MLP neurons of a small language model. Each row is named by its layer, matrix (gate and up: input weights) and neuron, and shows model dimensions 266-329. Each number is 128 + 24 x the weight over its row's rms, rounded and kept within 0 to 255. A neuron's up and down rows have the sign that makes its largest values positive.
A block is one neuron, or neurons of one layer that tend to fire together. After each block is what it responds to, as a language model described it from the Wikipedia text at the highest values.

L5.gate38 [113  99  73 102  78 130 137  74 111 176  67 168 174 140 174 171 151  71 140 171 152 123 137 112 147  92  90 109 129 136 137  64  85 120 116  83 139 142 108 102 100 124 174 123 143 135 107 148 126 106 132 108 140 143 124 129 133 139 128 144 170 132 114  96]
L5.up38 [ 58  91 136 146 109 124  83 116  94 118 142 110 103 140 147 166 126 113  85 145 144  92 141 121 142 119 104 161 122 135 103 138  92  75 145  92  93 109 116 114 122 102 117 116  78 141 122 148 152 159 167  92 133  98 157 149 117 156 105 140 137 137 146 112]
L5.gate194 [110 132 180 137 152 155  97 117 132 126 119 140 111 121 154 117  91 107  98  94 115 110 159 114 167  95 142 140 102 131 145 167 100 114 152  87 118 132  97 132 168 112 113 127 113 116 124 146 101 172 108 127 163 120 130 162  94 141  99 157 145 146 142 128]
L5.up194 [170 134 131  98 113 152  65 119 123 151 149 111 170 120 119 100 153 176 125 104 157 114 154 119 140 141 108 128 129 126 162 140 119  93 156 106 146 117 120 109 124 133 138 107 142 138 137 136 136 180 151 121 145 116 106 130 119 111 139 184 131 137 127  99]
L5.gate379 [ 90 142  90 154 155 145 139 157 136 121 121 143 106 168 138 133 134  91 138 122 102 112  96 138 121 111 160 107 119 146 135 126 162 152 140 107 147 168 126 131 131 141 141 122 159 138 125 148 117 121 137 119 159 119 192  94 118 123 114  91 150 152 120  99]
L5.up379 [130 116 122 105 117 156 107 145 131 140 156 105  90 168 136 111  95 111 151 142 136 124 137 100 135 160 157 148 140 131 121 131 114 132 113 128 129 141 114 139 158  76 135 110 128  88  78 130 113  87 151 141 134  75 158 102 156 141 114 130 150 173  94 124]
L5.gate481 [ 99 160 151 141 157 143 128 137 121 148 136 114 127 132 140 134 108 145  66 115 136  75 136 110 125 133 152 134 113 141 143 101 130 165 182 144 134 121 140 138 160 114 136 127  97 143 189 156 121 132 105 126 153  85 152 112 104 154 153 145 133 116 121 110]
L5.up481 [138 114  95 168  88  89 165 145 106 123 113 100 151 124 105 173 120 133 129 122 163 159  89 159 131 130 119 130 157  98 154 163 166  77 111  57 136  97 129 158 102 129  88 134 121  99 140 150  93 129 140 173 145 129 125  97 161 167 175 144 172 149 170 117]
L5.gate497 [100 126 140 123 140 140  95 142 136 102 128 143 138 156 131 121 130 114 133 111 155 126 153  85 132 137 112 120 103 119 150 110 152 114 146 125 152 145 160 138 131 163 150 125 125 135 164 142 102 130 171  76 156  85 132 177 163 175  66 125 147  98 116 104]
L5.up497 [ 85 121 153 117 140 150 120  96 105 140 117 146 123 158 124  72 147 137  71 145 136 117 166 157 149 113  96 121 129 109 111 136 148 108 132 127 127 134 115  85 122 142 129  87 129 180  91 128 125 139 177 158 116 145 120 136 180 123 157 134 179 104 145 132]
L5.gate596 [115 156 156 147 124 141 127  96 122  96  93 135  90 141 138 124 129 120 116 120 114 101 131 138 124 111 144  88 138 116 137 123 136 125 145 129 154 145  98 133 169 118 143 138 104 114 162 144 115 110 150  49 131 168 208 127 129 154  98 168 144 163  69 117]
L5.up596 [105 114 141 139 105  97 103 140  80 124 136 147 120 134 134 113 103 152 124  93 165 146 112 149 122 133 147 115 152  94 150 132 126 116  92 129 108 118 182 121 154  95 171 176 107 100  97 125 125 114 148 120 128 115 126 116 119 160 102 149 146 126 141 123]
L5.gate612 [114 161 115 136 142 134 114 143 137 103 136 151 108 121  97  84  94 105 130 148 147 125 121 117 153 148 218 104 166 159 144 119 143 124 139 131 110 115 132 122 147 118 111 117 109 120 139 178 125 134 149 127 132 121 149 141 116 138  92 120 171  91 108  95]
L5.up612 [116 113 108 132 161 109 172 139 144 175  91 143 120 125 121 167 108 122 154 121 141 181 125 135 137 164 181 113 153 184 144 129 140 118 151 128 117  81 130 128 130 109  93 111 132 169  99 147 142 176 169 141 120 135 117  98 126 135 145 150 102 159  93  98]
L5.gate659 [108 170 179 136 106 170 123 102 117 158  96 140 100 130 183 117 106 131 158 125  83  96 133 136 141 163 141 165 143 106 118 134  95 105 137 111 172 135 103 101 178 184 166 128 124  82 116 146  87 137 148 124 145 133 137 132 160 152  94 125 119  99 139 114]
L5.up659 [119 137 139 129 124 107 106 144 125 111 132 144 103 105 167 125  60 204 130 111 130 168  86 176 155 133  87  65 101 122 121 167 174 115 130  88 142  86 148 115 118 144 149 119 115 122 134 132 166 108 171 131 141 145 145 121 115 126 110 147 127 135 182 120]
Word pieces and initials inside proper names in lists, especially taxonomic authorities and personal names, such as Alb-ers, T. (initial), Did-ier.

L6.gate36 [117 132 170  94 107 167 151 121 124 134 130 134 105 138 135 108 172 115 171  99 113  87 143 132 104 142  92 138 148 140 124 121 139 102  64 119 104 144 113 134 150 176 157  89 126 109 128 125 125 153 128 149 151 119 133 133  84 184 164 120  80 139  99 172]
L6.up36 [123 127 112 154 136 116 135 135  94 138 125 121 102 133 160 105 145 119 122 118 120 120  91 135 177 124 130 150 117 120 136 132 142 136 114 132  89  89 109 130 121  94 128 138 139 119 116 139 127 112 104 134 151 133 160 110 151 130 111 161 177 127 155 179]
L6.gate245 [135 150 120 150 125 106 123 165 102 134 167  92 112 138 118 107  81 116 142 115 115 118 127 112 122 118 126 152 137 153 109 171 132 109 146 141 109 153  99 112 110 147 163 128 107 109 178 131 123 100 143 107 132 109 175 121 170 122  88 168 140 122 113 158]
L6.up245 [112 138 101 156 138 110  99 133 146 146 100 106 135 139 114 185 124 122 102 153 123  76 147 141  94  94 130 169 105 154 101 122 102 137 126 130  94 109 100 139 156 137 131 170 120 160 124 152 148  79 117 119 128 146 139 102 124 103 109 134 163 136 141 134]
L6.gate413 [105 121  99 109 121 141 106 132 143 140 124 101 110 164 141 151 111  88 130  87 112 105 158 161 142 147 155 151 130 128  87 112 140 104 111 164 146 159 166 109 148 145 145 131 162 148 104 168 157 132 149 120 139 145 137 159 158 107 155 101 128 120 158 159]
L6.up413 [155 135 139 114 131 139 155 161 146  97 156 150 149 123 168 105  87 191 121 127 145 112 124 133 122 150 107 144 133 151 108 160 139 133  74 145 114 140 135 123 136 128 156 104 133 106  94 126 125 147  94 143 114 124 121 141 118 147 131  70 119 113 149 146]
L6.gate425 [101 159 128 124 112 113 163 128 111 102 111 122 120 128 107 121  78 170 151 115 108 125 122 150 121 124 115 158 108 149  89 112 169 163 122 128 143 163 111 124 117 150 195 142 154 143 101 159  87 141 109  91 115 144 156 148 161  97 109 111 146 100 123 124]
L6.up425 [119 152  96 128 121 131 136 163  74 132 102  95 134 151  98 169  99 120 153 108 101 107 121 132 124 164 109 174  84  75 105  88 153 120 107 142 133 141 106 156 107 156 158 125  95  88 107 174 153 131 130 138  84 109 112 124 111 155 132 146 144 120 132 148]
Final digits of decimal latitude/longitude figures just before the degree sign, such as 5.50970 or 0.7615, plus pipe separators between numbers in stats tables.

L5.gate214 [157 140 138 114 107  97 116 112 140  61 140 137 114 126 119 182 145 173 114 118 131 189 142 160 122  91 111 150 130  91 118 114 159 118 163 118 146 124 118 125 126 160 130 185 133 109 146  99 110 137 173 114 131 115 120 116  77 148 132 162 161 102 124 131]
L5.up214 [146 126 154  66 135 126 138 123 124 109 158 133  72 167 134 122 172 149 135 176  88  96 126 124  96 137 108 126 110 142 143 145 146 154 136 118 109 140 180 129  93 135  68 124 131 140 124  88 129 106 138 160 154 180  74 130 109 111 143 112 140 151 123 134]
L5.gate381 [117 148 160 144  85 105 106 133 157 128  98 120 119 145 129  83 134 114 177 135 134 178 154 102 131 111 129 132 107 149 117 158 153 137 125 145 125 150  94 108 140 111 121 134 148  97 169 136 102 142  91 143 126 150 152 167  83 122 110 130 119 101 142  84]
L5.up381 [124 111 164 151  88  84 158 131 117 152 130 110 156 183 113  89 110 131 179 132 148 194 152 112 106 127 163 112 139  83 118 111 147 130 119 108 101 138 140 132 168 163 152 166 125 123 126 135 127 121  88 131 125 163 118 127 135 155 165 113 125 138 151 142]
L5.gate392 [132 121 107 160 124 110  86 123 167 163  86 135 156 133 125 157 157 148 117 150 161 111 145 127 148 131 144 116  83 145 141 134 168 204 138 133 169 114 127 134 103 167 130 118 157 132 116 161 170 129 136 134 101 137 119 133 160 134 107 148 155 143 120 146]
L5.up392 [108 129 122 134 138 128 121 171  88 123 124 134 100 158 144 141 148 118 130 121 114 170  89 140 134 111 159 135 139 105 114 172 156  98 132  55 152 144 128 144 147 129 111 124 181 129  90 136 112 139 136 116 107 117 120  96 158 156 137 181 143 134 111  85]
L5.gate491 [105 143 139 106 115 106 131 116 131 131  96 144 180 137 131 111 108 104 101 125 111 151 138 119 138 149 136 150 114 134 108 166 137 129 111 134  85 156 149 116  93 128 153 136 148  97 130 153 142 166 153 137 166  76 167 105 154 137 160 116 109 171 123 158]
L5.up491 [133 125 195 172 149 125 149 113 112 134 161 103 121 128 144  97 115 147 116  95 134 121 108  75 159 125 161 138 127 146 130 150 150  96 125 123 142 135  92 125  97 158 167 151 151  74 204 126 116 189 112 114 125 125 158 125 111 114 144 162 150 105 136 108]
L5.gate503 [137 120 153 139 122 148  99 136 103 130 144 165 125 133 124  93 125 109 111  75 151  84 143 103 141 124 121 138 126 128 140 130 127 126 121 125 126  75 131 132 137 168 136 132 120 123 125 162 130 113 131  84 108 156 155 125 136 172  78 140 131 109  90 170]
L5.up503 [103  84  97  98 115 162 126 131 112 185 150 104 120 173 155 156 151 131 151  90 186 131 129 132 114 138 127 188 121 139 120 100 140 114 152  72 140 110 128 123 147 143 143 142 134 129 185 146 141 137 116 103 118  65 132 134 150 103 122 113 146 118 143 136]
L5.gate506 [124 138 152 156 180 136 145 105 118 145 124 122 132  81 111  80 110 132 143 146 135 147  99 100 132 106 155 173 198 122 108 137 142 109 162  88 138 135 155  95  93 172 141 101 139  97 118 156 145 117 143 127 146 155 120  98 109 147 120 122  94  81 163 129]
L5.up506 [128 116 117 122 140 145 131  62 110 111 142 134  87 143 133  88 146  85 123 104 113 138 136 104 103 144 119 142 128 115 106 130 127 117  80 120 167 121 144 155 141 112 118  86  50 169 145  89  97 143 112 128 132 162 138  93 104 151  78 160 139 130 152 153]
L5.gate524 [110 118 124 136 116 148 144 104 136 125 138 128 120  84 149 120 172 108 109 132 108 132 127 185 150 172 124 148 166 101  76 100 157 114 133 116 119 169 141 139 150 144 148 142 111 104 146 106 105 144 108 114 178 145 200 110 145 125 130 162 125 140 120 132]
L5.up524 [163 112 109 105 149 134 152 127 100 100 144 111 116 128 156 131  77 150  85 128 120  92 148 111 140 117 121 140 165 133 155 145 124 152  95 109 159 127  93 156 132 131 145 157 135  99 154 143 126 145 134 124 111 154 156 142 132 168 121 137 138  97  88 109]
L5.gate640 [158 152 141 115 100 110 125 115 139 153 131 160 160 113 111 134 131 133 126 145 106  89 123  91  96 101 166 141 148 112 153 162 123 119 136 163 124 129 134 112 160 145 107 110 121 135 111 120 122 158  64 137 121 122 141 166 160 111 125 130 126 113  85 105]
L5.up640 [135 176 178 117 134 135 128 154  85 119 145  98 122 117 117 120 128  92 108 139 122 114 108 147 133 122 149  72  94 160 131 119 116 143 156 150 135 164 126  99 170 101  95 136  93 128 157 117 103 127 111 137 141 139 168 122 128 107  79 150 126  76 121 113]
Digits inside decimal coordinates (55.5097…), hyphens in match scores and ISBNs (8-0), and prepositions after verbs such as died in, traded to, derives from.

L5.gate119 [134 143 169 148 145 154 151  80 102 124 121 174 125 129  97 194 135 143 139 159 128 101  89 126 142 155 157 125 128 104 115 124 127 132 161 182 143 182 106 144 136 124 116 122 121 111  66 141 115 106 158 159 200 110  83 121 114 144 150 143 104 121 119 116]
L5.up119 [ 92 137  96 171 131 100 158 117 133 137 102 169 157 102 122 131 141 139  97 149 126 139  89 143 159 157 159 121 108 107 159 152 101 126 108 163 144 157 145 100 125 112 142 108 124 142 132 129 129 144  81 129 149  93 153  93  96 152 167 112 111 122 127 150]
L5.gate187 [119 141  79 135 134 126  98 119 166 138  87 141 143 140  99 136 123 116 139 153  77 162 117  97 131  96 104 136 146 153 110 113 107 185 112 105 142  92  83 150 128 169 120 150 135 136 177 120  86 165 142 124 134  97 143  99 143 105 154 165  80 133 126 146]
L5.up187 [163  88 104 166 130 130 132  94 156 157  96 133 123  89 141 150 184 163 128 145  81 152 141 155 131 145 156 142 126 136 141 138 113 115 152 130 109 126 117 114 145 186 140 119 143 127 155 160 100 141 142 148 118 168 157  86 138 123 156 128  97  72 113 112]
L5.gate397 [106 111 103 102 207 128 129  88 159 163 153 128  97 127 150 128 136 110 175 134  89 105 129 108 142 120 137  94 100 117 138 120  91 149  83 126 131 102  96 103  96 143 166 144 140 109  83 129 145 150 138 127 141 116  88 108 124 118  94 102 119  97 137 131]
L5.up397 [146 157 147 113 136 128 134 134  86 137 134 111 140 123 114 116 134 136 149 143 132  87 129 131 122  84 141 158 128  99 137 189  66 124 108 130 132 148  72 106 119 162 126 129 123 137 161 167 101 108  85 110  97 100 100 120 133 134 109 119 127 144 155 119]
L5.gate398 [112 142 131  83 114 138  91  89 133 183 168 110 166 103 159 109 128 127 103  59 151 105 147 100 158 135 163 128 133 106 143 108 127 156 105  82 150 113 107  97  80 130 157 133 135 135 134 110 127 132 203 145 152 150  72 100 110  82 110 116 161 143 134 146]
L5.up398 [137 131 116 129 129 124 106  88 136 157 134 147 169 148 106 145  89 169 132 132 163  96 104 103  95  89 142 108 128 134  70 109 155 203 135 149 133 133 107 151 116 168 128  93 131 166 139 156  96 145 197 116 134 130 109 130 137 158 133 155  98 168 167 128]
L5.gate584 [146 161 159 106 162 190 111 135 104  88 136 108 152 116 169 127 140 167 125 167 135 127 146 133 123 125 133 157 111 108 133 112 136 141 138 158 160 141 104  99 123 139 134 171  81 133 148  94 131 111 142 140 122 152 127 113 139 109 124 161 113 110 163 185]
L5.up584 [124 129 140 121 129 126 147 119  97 137 155 141  91 118 160  82  88 190 181 111 137 149 105 176 112 119 138 151 180 140 101 145 108 161  69 137 141 115 116  86 111 140 154 135 119 159 129 141  81 149 147 104 106 123 115  89 122 181 110 123 104 137 133 140]
L5.gate589 [154 145 105 137 150 125 131 134 103 135  91 156 138  78 175 165 104 133 111 132 126 148 159 109 137 129 141 140 143  97 110 132  77 158 146  79 137 121  89 132 188 142 134 131  77 141 102 140 122 128 136 149 138  63 136 153  90 109 124 141 106 142 107 150]
L5.up589 [113 103 134 117 115 134 102  73 117 170 149 134 135 162 133 140 136 150 111 108  99 140  89 139 121 140 136  89 174 109 134 149  56  92 127 156 167 165 115 128 131 143 140  98  99 139 131 114 171 119 122 191 110 130 117 133  95  94 129 136 124 109 130  95]
L5.gate602 [119  74 124 154 148 150 121 139 121 119 141 135 102 113 127 108 103 154 121  94 111  91 117  78 120 116 147 144 171 158 135 153  88 105 137 121 141 118 153 133 120 143 145 152 144 105 119 125 180 150 182 157 115  88  90 146 137 145 146 113 142 126 156 155]
L5.up602 [145 138 135 115 171 104 168 150 153 119 110 170 140 129 124 114 149 125 124 133 118 164 112 138  88 108 105 125 116 110 142 147 114 103 100 168 148 129 108 150 141 115 120 108 146 161 148 156 124 152 112 143 162 164 115 134 145 101 148 154 159 142 177 136]
L5.gate662 [ 89 109 148 124 162 151 153 129 144 101 131 123 132 159  94  88 144 179 136 135 121 142 138 137  66 118 173 119 116 130 111 101 169 176 120 122 160 152 109 127 116 156 138  86 100 111 113 115 123 119 139 139 177 180 169 120 122 137 132 132 120 157  95 103]
L5.up662 [176 148  93  90 122 118 137 148 124 142 122 122 103 102 145  94 178 138 170 100  99 179 125  88 109 135 121  95 149 117 171 153 127 128 142 137 161 145  83 134 130 119  85 151 139 144 118 104 159 136 123 142 113 119 138 127 119 110 123 135 138 136 108 135]
Closing == or === of Wikipedia section headings, e.g. "==Schedule==", "===Decline===", "== See also =="; occasionally verbs like as, to.

L3.gate254 [106 149 152 135 101 150 133  77  56 139 141 122 148 131 108 167 127 125 137  78 100 101 166 160 142 151 129 148 126  59 146 159 147  67 102 105 151 136 137 108 118 131 100 118 172  94 192 168 129 163 104 179 122 142 163 147 145 151 145 149 131  67 126 133]
L3.up254 [125 185 160 148 163 123 143 107 129 146 140 115 108 127 141 157  97 131 130 122 133  96 168 162 139 129 142 124 114 123 135 149 127 141 120 136 131 117  69 163  99 129 118 144 180 120 107 151 130 145 109 147 147 174 161 113 151 152 118 106 154 153 104  90]
L3.gate484 [126 157 160 104 125 126 129 109 116 123 146 164 125 112 141 125 110 138 160 139 138  92 146 123 131 151 135 124 166 111 122 146 124 103 105 150 146 135  84 140 136 129 125 113 153 121 122 164 149 101  74  98 150 142 135 113 129 132 131 124 141 152 124 147]
L3.up484 [156 135 133 153 144 110 123 115 114 139 138 110 115 116 115 120 174 136 152 146 138 118 105 106 103 120 148 171 121 154 107 124 132 142 110 172 182 119 139 109  55 130 158 110 140 145 147 154 137 181 132 136 104 151 125 174 176 161 118 114 119 141 125 154]
Final digit of a large number or the unit/noun right after it, e.g. 146 lb, 175,620 residents, $12,600, 150 MB.

L6.gate203 [ 98 169 108 145 164 114 153 134  66 140  77 145 112 144 119 105 145  99 100 108 127 130 108 141 109 120 169  86 124 125 118 105 108 139 109 126 155 136 162 132 122 137 111 141 116 150 127 137 119 128 104 120 127 141 148 102 127  88 116 139 165 134  96 108]
L6.up203 [112 155 148 123  99 111 171 120 117 135 157 148 170 126 125 107 134 141 138  99  97 127 147 164 133 172 112 154 130 119 128 142  75 122 181  67 136 101 100 125 154  86 110 107 106 103  97  92 174 116 118 143 129  90 134 157 105 145 127 124 105 108 146  94]
L6.gate342 [ 97  83 143 107 123 140 101 136 107 134 158 130 173 164  88 129 146 121 141 105  86 132 158 105 137 101 142  86 152 143 149 117 182 148 112 138 122 113 101 125 102 112 140 129  71 128 163 118  88 127 105 122 119 131 170 109  64 132 143 107 108 129 128 168]
L6.up342 [104 147 133 114  99 151 138 119 115 151  78 168 108 130 112 112 114 166  77 113 111 121 121 127 119  94 128 111 129 120 141 105 136 146 148 157 150 134 102 160 137 160 125 135 135 151 132 119 145 121 108 132 157 148 125 110 108 124 105 140 143 147 147 101]
L6.gate460 [144 157 136 104 159  85 146 103  93 176 125 132 129 134 139 109 119  89 146 110 110 159 152 121 143 123 163 157 107 108 124 150  87 138 122 106 156  81 134 128 154 121 144 140 141 123 152 141  90 130 151  93 160 140 154  97 168  93 105 113 109 114 134 154]
L6.up460 [ 97 133 121 120 141 110 152 136 113 152 105 101 121 140 102 118 128 119 134 149 144 115 127 126 119 106 135 121 140 127 158 149 105 135 105 120 176 117 141 185 157 175 164 168  86 140 118 132 104 104 130 154 135  90 135 166 102  87 131 155 176  72 129 100]
L6.gate553 [139 168 124 147 148 126 170 108 125  78 137 182  59 147 148 122 112 136 193 154 137 149 145 134 154 130 165 106 145 117 164 130 105 199 111 152 119 102 125 109 174 142 105 113 161 138 109 110 139  81 152  70 157 128 140 146 125 118 139 146 130  93 180 141]
L6.up553 [133 149 135 100 146 171 150 126 176  91  98  93 109 106 130 192 143 149 151 136 102 132 142  97 109 106  83 156  62 158 136 148 115 132  91 111  73 108 103 124 110 128 128 109 134 114 162 115 173 165 100 115 101 144  92 123 122 129 129 126 145 150 116 169]
The word "in" (sometimes "of" or a possessive 's) right after a name or verb, introducing the year, publication or work where something appeared, e.g. "described by Ridgway in 1893", "featured in".

L3.gate358 [106 136 111 109 142 115 109 156 102 135 173 118 120  90 158 124 120 105 122  83  93 125 124 128 117 143 162 127 124 138 116 166 172 108 114 131 156 125 158 126 128 113  94 131  91 128 144 104 147 128 155 101 124  93 106 145 104 146 146 141 120 141 172 122]
L3.up358 [129 102 132 135 120 153 154 130 105  98 171 114 149 144 120 118  96 142 113 110 120 136 143 141 112 115 142 111 113 116 137 140 104 116 122 140 146 133 135 134 175  92 121 134 113 141 193 157 117 159 134 158 130  98 157 101 116 128 103 140  93 142 111 126]
L3.gate629 [150 107 135 118 118 145 124 132 100 131  91 129 147 150 148 133 134 110 108 135 127 139 123  97  89 161 148 137 130  99 100 138 194 135 163 135 111 153 149 130 170  83 132 116  95 157 118 157 124 132 117  96 131  77 178 152 133 146 136 166 108 131 113 116]
L3.up629 [122 107 147 110 130 141 139 104  82 132 141 145 113 165 132 111  75 129 123 109 132 124 149 158 131 107 127 135 150 124 161 106 109 137 145 102 112 145 108 134 133 119 167  94 102 112 107 138 104 104 117 111 131 157 131 179 146 141 124  95 119 130 140 134]
The first word-piece of a surname right after a common first name, as in lists, tables and prose: Ken Hol(tzman), Robert Rid(gway), Mark Pal(atas).

L6.gate220 [138 131  91 181 126 138  87 116 192 132 131 132 137 105 145 133 122  91 128 141 116 149 133 144 141 117 134 115 173 108 109 163 137 130 151 152 155 131 159 105  95  91 177 150 137 139 113 103  86 112  92  85 127 111 103 142 127  97  62 111  95 149 133  89]
L6.up220 [ 98 168 101 111 168  97  91 148 152  90 110 121 120 173 107 134 157 132 142 128 142 118 184 166 159 135 122 115 129 133 110 148 148 164 132 128  70 157 129 104 161  80 120 145 161 117 140 104  96 161 135 148 135 151 156 101 105 114 127 142 156 137 111 130]
L6.gate347 [ 93 170 143 162 153 161 117 123 174 155 127 121 130 129 150 129 119 144 146 169 123 146 129 153 145 151 129 141 154 177  70 136 124 144 112 156 106 127  79 139 111 108 130 109 102 118 107 111 108 125 117 142 148 133 140 107 142 153 101 182 143 147 112 146]
L6.up347 [135 125 151 111 109 132  96 160 107 128 135 136 136 150 111 109 110 125 112 163  88 130 119 135 171 133 113 135 156 131 131 148  84 133 115 170 114 126 110 109 127 108 138  97 146 132 107  86 118 117 108 159 127 115  98 117 121  73 104 110  80 159 113 136]
L6.gate444 [140 101 139 142 107 137 148 117 122 151 147 142 159  97 139 145 161 141 156 123 106 133 149 148 110  95 177 154 206 150 153 144 104  97 148 148 112 111 140 137  83 130 158 130 123 139 128 183 159 119 159 125 146 111 119 161 103 102 137 141  94 127 134 122]
L6.up444 [125  95 129 130 106 152  99 159 175 126 105 142 153 103 141 132 146 107  92 156 133 115 134 117 140 125 135 132  97 103 114 130 153 146 153 150 149 148 102 129 170  95 123 121 147 155 140 123  99 128 152 143  97  97  92  96 138 124 121 166 149 156 100  97]
L6.gate662 [ 84 113 120 126 177 119 157 145 114 118  75 117 165 211 133 152 118 149 125 156 123 101 159 148 156 122 169 119 177 116 153  89 147 114 136 107 131 146 125 133 112  89 117 118 127 145  94  95 137 143 127  89 130 144  90 115 126  64 106 127 131 151  74 145]
L6.up662 [103 139 110 133 132  75 139 123 167 130 138 139 153 152 163 143 114 117 124 137 128 144 170 141 152 118 153 109 146 114  88  99 129 148 124 117 140 166  85 113 119 126 120 145 105 137 124  94 121 142 114 124 180 142 155 146 105 111 139 132 171 139 126 155]
Closing == or === markers after Wikipedia section headings such as History or Early life, plus line breaks ending paragraphs and table rows.

L3.gate276 [ 98 153 153 117 150 152 166  89 155 121 105 120 145 101 118 135 113  90 113 145  95 172 120 141 178 121 150 140 141 111 137 123 129 205 147 102 130 173 114 100 123 117 156 113 148  83  89 145  94 116 144 110 135 108 137 168  93 131 131 139 130 129 117 142]
L3.up276 [ 93 133 115 107 115 150 127 133 158  99  94 121 127  91 183 123 158  84 137 163 107 170  98 116 167 112 114 129 131 129 149  98  91 152 117 160 141 139 130 114  99 137  93 116 161  81 114 116  77 117 145  97 140 123 163 121 135 110 121 128 135 105 160  78]
L3.gate405 [ 91 116 126 125 148 164 165 141  96 113 136 134 150 120 155 117 166 169 171 131 128 151 154 161 135 101 172 134 134 148 152 138 116 127 126 158 104 133 138 149 167 147 134 152  91 181 136 136  82 154 144 129 152 118 152 114  95 110 112 129 130 103 122 114]
L3.up405 [112 160  94 104 106 133 123 125 160 106 148 111 153 113 158 141 139 153 109 113 150 140 130 134 162 124 126 167 145 154 165  96 125 114 170 162 133 151 142 149 115 130 125 104 153 159 119 138  93 138  95  98 172 158 124 109 153 102 104 150 118 140 117 106]
Opening quotation marks before titles in episode tables and song lists (| 1 | "Pilot"), plus heading === markers and list dashes.